From a checkpoint of a small transformer trained on Wikipedia.
Size: width 192, 3 heads of 64, MLP 384 SwiGLU, vocabulary 1115.
Architecture: RMSNorm before each block, no biases in attention or MLP, tied embeddings.
MLP neurons of a small language model. Each row is named by its layer, matrix (gate and up: input weights; down: output weights) and neuron, and shows model dimensions 48-175. Each number is 128 + 24 x the weight over its row's rms, rounded and kept within 0 to 255. Numbers have three digits each. A neuron's up and down rows have the sign that makes its largest values positive.
Before each neuron's rows, "fires on" lists the tokens most often at its 100 highest values on Wikipedia text that the model never trained on.

fires on: "eat", "om", "igh", "ig", "ep", "at"
L4.gate264:078136139153127127116096134145156137112142156124057124172130129131139142128162196110148173163120137123098110129172122149154112134117130121124133115142128137132150139119126157161137114092127135085101099134117170125121116136138122079131119104137117120118155129155134165165123139123138140118119178202111177161106118092102106152119130177121105094111130166108114157095133080138091124105172
L4.up264:124125124168094135128113166134098158122132133069132140137108082154125129149157105100108138141138141133098125128121132167134156121131136112165134134120122151148136139151130148081115118152133110110114161148100135135135110123146149123138098112132114111113098120140157145114147106099140129167111114156152115138167119145117109098185138116128115158086143125164062144097109123078146157161145
L4.down264:127110119134098149098129136124130161166150116123083148150113116146115107126133133201070095145120124115155130123159111099123102131092145130139134125095094113178086110101117140119126117140139101099107106083092136136103123138145161156156135162142171107102135138099126153107101103117122133110124146115120131152106122137075129112105100131136100127075117136153109113096120142144163143145157

fires on: "ate", "h", "un", "ug", "av", "ed"
L4.gate31:114114162139183125130160121104150156115132116138124120111126153124145134121114100131119110141173115134134092102141139078116133122141151112130071101105071144130140158117155131187133118128110132119090121147119155116127160149161128129097125145123167125093117122117123148137103116150074143109158182093125096102158101095140100143142177160110133108124078119071130142154099118117112190128129
L4.up31:128132120175156139121166153133117161094114127085124130108112135121146089139131129109125107131128070136128155129135112170130120124131134104122151109092121162106150115177107168121132133171172098131137109156118129121151085097127134181147092122127099147182111091107145117135128132133137115148147174145065157162148176091126092098157140137167142113104116115096095141136171112099100095180160
L4.down31:121126070119156152134167175147131128160115142132139140136071131131147131089163201200163115109108178116159114137139138107156147140087145118164104160097127115131157142116136108139162116103115139099119124136090133119081105116166156120122147133116144107081120155102125161158133145127110123147112128114135133133149145122148137155116137159149113117151106137119168100151102138106156129080103

fires on: "or", "′", "e", "h", "t"
L2.gate211:145166132165106134089139153108102158171151148151140173115084121109123146165137091123110126105117106086125141120105128116115111136103122117127131129164112151166093112093111114141131121119087146132094116160142131125131127128163157114143132143147110129136097156121131104116122169126115107122135155095059114109146160085150117151096147167164159130110162103113083128150118106115138162172143
L2.up211:104152114120126131121151095128139126105158130107183098086103121156198169093139153122106141188139090101108135140149115137112138115073114114096165048121110150093100127181108138142113159158118067095100137111106129142126138093120129130113131112127109139098117170160124100114152115098152149151118122111119107102099149151150147156139111105118146133154144112111095127130121139119129147132166
L2.down211:138128153120151149131147110132116140131167138098114096077135168149099107107120062099141128097114052116133159164158175114114121100125103129101149121084144135118129093093136115113091129134139107097140112153134104121154162120125152128150140137106120124127113091135146100153117114159139166153153172097148127153132139115113116144128146115136143126148142164133135140152115075115162086144146

fires on: "ic", "od", "g", "ish", "k"
L2.gate119:147159143106098136124120160141118140089143105172165152150153116087091135134107137176157142087127138112116112125133156132137108127096119095104135110117123096121138171119118141101110146152141113153151106095099178129116150105117131112134154093122177094108154140100104081117163090148140098109146109113118110100180155131158164112125115168137134089137100141147141109171105118111087136122108
L2.up119:097159152093160110136087125164152154113139109172125175142137144135126139152147156162131128105149138116114136131149113127135143118082178072139172155153168156125138126148137108118140106147137133162145125088129141117117147145108084151147151102117166152112124097093102119107129102124116103091159118109141148126125155143129140138111108109088148096139090111129150098145164108152126116123134
L2.down119:132131119126086104111127108150135097167168120149129148144137126126088095130124087107158128144087146143159129123111141111119145143136149131129120161139101129113124091131147124108117084156158102123086126122127078101109136117126110131139136146136108093128132122098150134127119056104118108111156121125137129123112118124094173125133089112135157178116145142127124122098149193134150160158191

fires on: " ent", " cent", "g", "emb", "amp", "ent"
L6.gate283:127139125149136138092099144134150163108187125145084119138123095142134134146147137175067145133154162128145121110169092147098096120134157112108136121167128133117094140147111150125111131165139120108166121137148146094144104202146132171134104113177186153116110119139104109157126129115117125132150101135105133120148110134102125146122128120098144089123122134103123126111108085121086114138148
L6.up283:148107170158148135096086133127136123136091142148130090145130139129109119136103067119128170151143100098087127105154128174090126106111134152121105113133114135159150129080115129101160125155148116159131148120162127125116166154187148161096143106124151146133159123131112146136118112100112145085106160127204134106142115057135116090118126144145124149126136152143093131134121144119145151144122
L6.down283:135112148114113147146109122169146140113163067123100136110121098100104109139097202131133092123149108101131107136138120136107123163134149109065130093153107127111125132148171104107099147148144139149206135104132122105167115136105137132127141098144173143132102128156109144095184080128114125107089109142166123100157144115111093110117115133091134128112158113114091150125162125102138119122160

fires on: ",", " after", "fter", " of"
L6.gate254:082160098164127111140118118099092167129163143137119136140153096132110141101113123134087141140119134095114087147188132117135144107139108125140125096147144117121118108117108175106131118079137121156135142154146135138134132111131130129133119129186094137139145120139150150187144085119116124131121090100170132106108135080106134145110118079118097136108101100134186144086141135135135095112121
L6.up254:084099096123153106136150176110149142100097149137149146101116149129125157092133110152112142123112171154140141170120125135066147139087127156162132143118134159167140148137135152143146112120162093104165136141133130105157101112114164140136108157133119120120119112120105166108134192195124148145103104159113157119119170121126137153134150133123146086102073130124124125107142128114074150125107
L6.down254:133122120100125132157088095154124140176141154139142136152141130106096100129108113104143102167128120127115148094168162184119118102157103143093097115086131144122167122155131155153115138143090162088137151108141136167146151089112133127141171123123144125093115126122151119130135130110129140135127140102139140141149113100105154162080162126113127151128148105160162112095061105154145143114156

fires on: "om", "av", "l", "R", "ig", "ol"
L6.gate315:127122144129096077166128103157093106107150168090126090096137155127091129125157131144132150126126117119114111095164137104145116112054139088127134103090080160133153128128124166085140104132139120133146164126128150130130099126103138134130099122116132147141158128102154112131118137134156117147097172146098093145090161104150143136135137177119146138092153134100077166135107092098123143167171
L6.up315:166091158141103089144161151126153130134116118071110132074160124099111180161156101158079102132139128147064118103133104122147107089131109151166108125091155140122128124098118163095115125151113139069154117113129128096124124137119121127156143138142157106123110146167113117135138131126135174110121128146132116154087094122093094121103133140155160159139158122120091139128151155120140154141102
L6.down315:181073091132128136122101131108171151152163137111149141131143074097202139106109151120113138178087127145136144133138152132134158135145146123129091143124183120114140137161102140154133104154171133083121180142158123132127108123122142156145149140117127117116098119121131151142140131153134125120158153163086143115117134096132122117130120118142106085092087141139108111108107121158159148093151

fires on: "S", "ing", "il", "inn", "in", "V"
L2.gate378:080161105114149113110148142089115072152132130152131152103114077107110169129128115134101090133125112108077105133151091120113113111145136109135094135150129115139127125116114114174132168138136101135160142137160148125118106115142131123121165116173110150132096131102097104109102146152097135096167095067117065169113133147133186144092150181142110113136168112104116111136134140143149110125133
L2.up378:109088101130138138139133112137146130141106130135102096099118124134142151128130127148077112146081102062095136153185137077116101136093150152105150132142165092167073134153118159096179154160113086135112172120120134143128100121132131117140132105147124102107118145155112141110133159160151098067150101131087127121131137124162119156153135141067138118119097154148101139140133147161133134119088
L2.down378:177134143116100115124170135096122118133152134117134112123153111118101150149115139091112128138131148069093140106116101138158129117125174136168134122104159131127124109124153129151128117098107129102067143123089160135129122156133114141124121184094134167132151096126091108144132157097130179107085168101121110108138159087141066172144154127106108146133107147168123135111094145141120167125120

fires on: "os", "al", "t", "us", "ell", "C"
L2.gate226:112142112096153150121133101112088078117118151146131098135094122168158111128123086120099094190154084121061117127178090121139134099133120111120102144083127110153146100126123096142125161145110061137169135126152124113156156116156128129110148111103119101105133136124137086137118162136104141108129133119137092161131127142167167121091142101146120134138101142130165128087130149110131093097144
L2.up226:122132128129134142165107130161155151121102098141160142119142133172160101110152086116145114169125085085110167102128140141103122118133131070133121128126136148127141142159122107122117145079126063141061133103135153113140104111151158161137129089121107110093137113134122144135157128146154148098038141123126138111135123120084138132102118116183134122137121140157217091139118133159130135142147
L2.down226:107135094120170141149146152149094135132095110096157152171139132169095136113130129137142126138139156121124093139138160122144122081124132106076135160138093144133126153119156146109122141105119124125163129144151084140136139121157099156104133107123141153115102126152111172125129119134132134136153125116171142148106107136078115118110082159096120145146138153151165121107122138103119139101128

fires on: "g", "i", "ak"
L2.gate2:098122154172148107123180107157134144109152127183088159166139091108100154151118152198141158134100177128091107107094128127106126137112160114196123148145149111106114104076132130116124128122139136165184131148133174090116116142117102129116161141125145135110174118126132175158126140108129121152136099089141136128125115126113135151133126151091155109150090084159126108146155093163097137140140
L2.up2:125128153126119115150125119121121173160102144178135117142111186110129122127128102114145146154112106153099144106133155137135144090103163151121132127107141134097152155130136130111149126171135160158165123142093137134114115158153149143121155138127156168095161135120146115096092140132094133094149126072169121160099133091132140085126154142097138156139093092121142131125067104120085103109145
L2.down2:146116099139127163169126142164124097141155128121095119122117147134115152155093106146108117129116138094125126090085090100123133123112132106148131153170115145130124101139174140163129104129105109146139163115129120118144132108094075137091123099140104138174125098128131127134114087144136156073146169103111086133090129072156152131158155103125132145157136151098117135097140149124136184123125

fires on: " after", "fter", "fore", "ing", "ite", "uring"
L6.gate181:126114117114097094104134132114117166130121152139131157098141082102135171117111106116118125132112136095092111130132123111113173136136076141134129156125150124157082100150101105147119120133147107176084128105162147151101086121148139120122156136133157131134153137120166147111113149125098133122153118165128110139094142109095135140037067156143171136120108107130129122134102102127114152066116
L6.up181:154136104132181106133124104083121125105114166092126148173079115147096165143121125152156133142095188131142134107128154120100116130114148123111112106148152106140120122149125177131154105113144149087118169157111118144126108135112149119135091155134074068127112163169138148121141099214146175125123127098133165119098131128112180075163123085133137136106139110125137128129094143113139097130172
L6.down181:145130105175150142148148128182138160145107120120159154108155119150145075128121094136123157089141087149112105088153136110100183132144127148138162119110140132140126156172098098157130119100129096136121099153121141136104120144137152145160111144121142083117115163144151130088160137113141143130138137149134125150102148146139150140118137115110084153105124121117164141125106118138173140116124

fires on: "ent", "act", "20", "i", "ut", "pt"
L6.gate51:116154150128144115133145165133146140153161120122129121101165140078182112113097101128149118139109142146127102136137089147156125135132142130126122141119135158153106161093106123150073114148129132093112082110153153129141134152134081172079100117099160103122119118108113140107132103104133147116141158096124136113109143120085153116170112114147179126147168112140143141139111060186133093161131
L6.up51:136150162132100125129107164094121138147160112145158122107162153140179087092152157092124144163108100149100122112122110143131177102118116132151088117108098091099131145104147160153171113133060141126112142129095137133141154159125071125074129106118137162077127081134123142122122108135120150122094129130126149094105151162144111111111185141080120128155171130120137119092143110149126126131137
L6.down51:110121074156142154107164102140132154142156163119132110132153138139100141131128135142120166161135146121147138116099126104151152109111153179174128122162135171155113141176139110127127087165105146094119166139155070095137149128118108142137133160124090114148078114114120120150132159128129142131110136084140110090089128104104166109151162098109097131151124119103124134156143104140130146159134

fires on: "A", "er", "S", "il", "istrict", "L"
L6.gate53:118109126172132064128157107150145094113142121156150112129143124142108169134113163122122116128127119138152100105158132101152130177109136149122097155131118113164123067152093121120158087138130142139109151146113169104120093116125110117129106118138124170122054197103109152136105112085102113072134127080110085124082126075115112100114117121135169115132167159173108090161126129105132143126146
L6.up53:115158111073164146129117117153117093174081088127119119109119136096118101146127112151083113151134139119118158118156152162126098125116102104122113124115117070169128145157138138095150101095092136123132116111104102110196127110070140142136141123134109113107134143125162140135118164134123143145105151132129109161095114162155111103158108140161133123174138168116121124158118113099100105148106
L6.down53:147143146104172186122140147109092154115130147101148123130133111095105144147118104094100086148154108120115058136172145135110136151143123153156124160094137109135147171149087134124136117096154077128171130129126135159107130123139127131152167132152097125118154130171099059157083131127165166134091157128132072136135112128109149172120151124120120111147087102146113128096123154132090113135171

fires on: "p", "ed", "h", " first", "or", "th"
L5.gate309:128112153118149137064131117079170150199156156115126089144089153134130123099129102145140103117081146105147134082151165128149085122137137088153111151136086115140142137152116102164153137152116121119100111137087133109172129153154147090142129133134137106107113138153148114129100155133129100142114092121108132143133135103105109108123156190167132155130100123106118118141110136110147144156138
L5.up309:110176141129130117127136117120108105134125187122145154096121155132126119057159152113101148118147148116155129126120121112114152122079152124166145108121121157130161126168114139134147137137070123128188087165114141131122098143143136147146130100155084119096139174180149124103107154113066128123153129103121100143133113093114128122150141143140108124125160157164161091148098117115140134127154
L5.down309:100123135122111148125161137112183118105148140154115053109080170151103106108134126159117086141133127130142133101073126134122177139127113132104105141129127155148137114089144130086133127140133172101124083130143167090103122129167111121128144085107154115101138141158105153148124158103141159124119124143149147139141118177154137137132157133144129136135100115133134103117093158080141113133119

fires on: "h", "os", "ich", "al", "ar"
L4.gate330:081181142117153139122129154170125132081130068118102112132123145098110110115087114142123063160087113089123148147152169147121118100136109102133134134136120125118105105142065131142125141146108136127172142122130143118138158119168146143094142096135128084136111137137145128122135128154121134117151112106120110157152164141074115110108148144165082124112151085091143089112141136136123128115140
L4.up330:171159138100152147088132088147098142111150078163133104137169097135158114149109130089112100101138127081127154137148132109099114104095147128138214144131138145131101086126111128147112143114103081128125139148115132170169078129124141164149117131098143105102115099117156129095167121140134155079117118125109125122092114112124164098161150085197148128120115123136164118112107150148101165121125
L4.down330:101111120127133109103149148119155160130041187101125095123149115101123102100147142122114138168127157131194111120103150154121053170112155142111121110152119151081087108153155121112159137131104128096140133139158085120134137113099097133142064168170145123085132155116112126100148133119143096118147130129111128108091103104105104124137176107131133139111120118155107143118123155108133135152137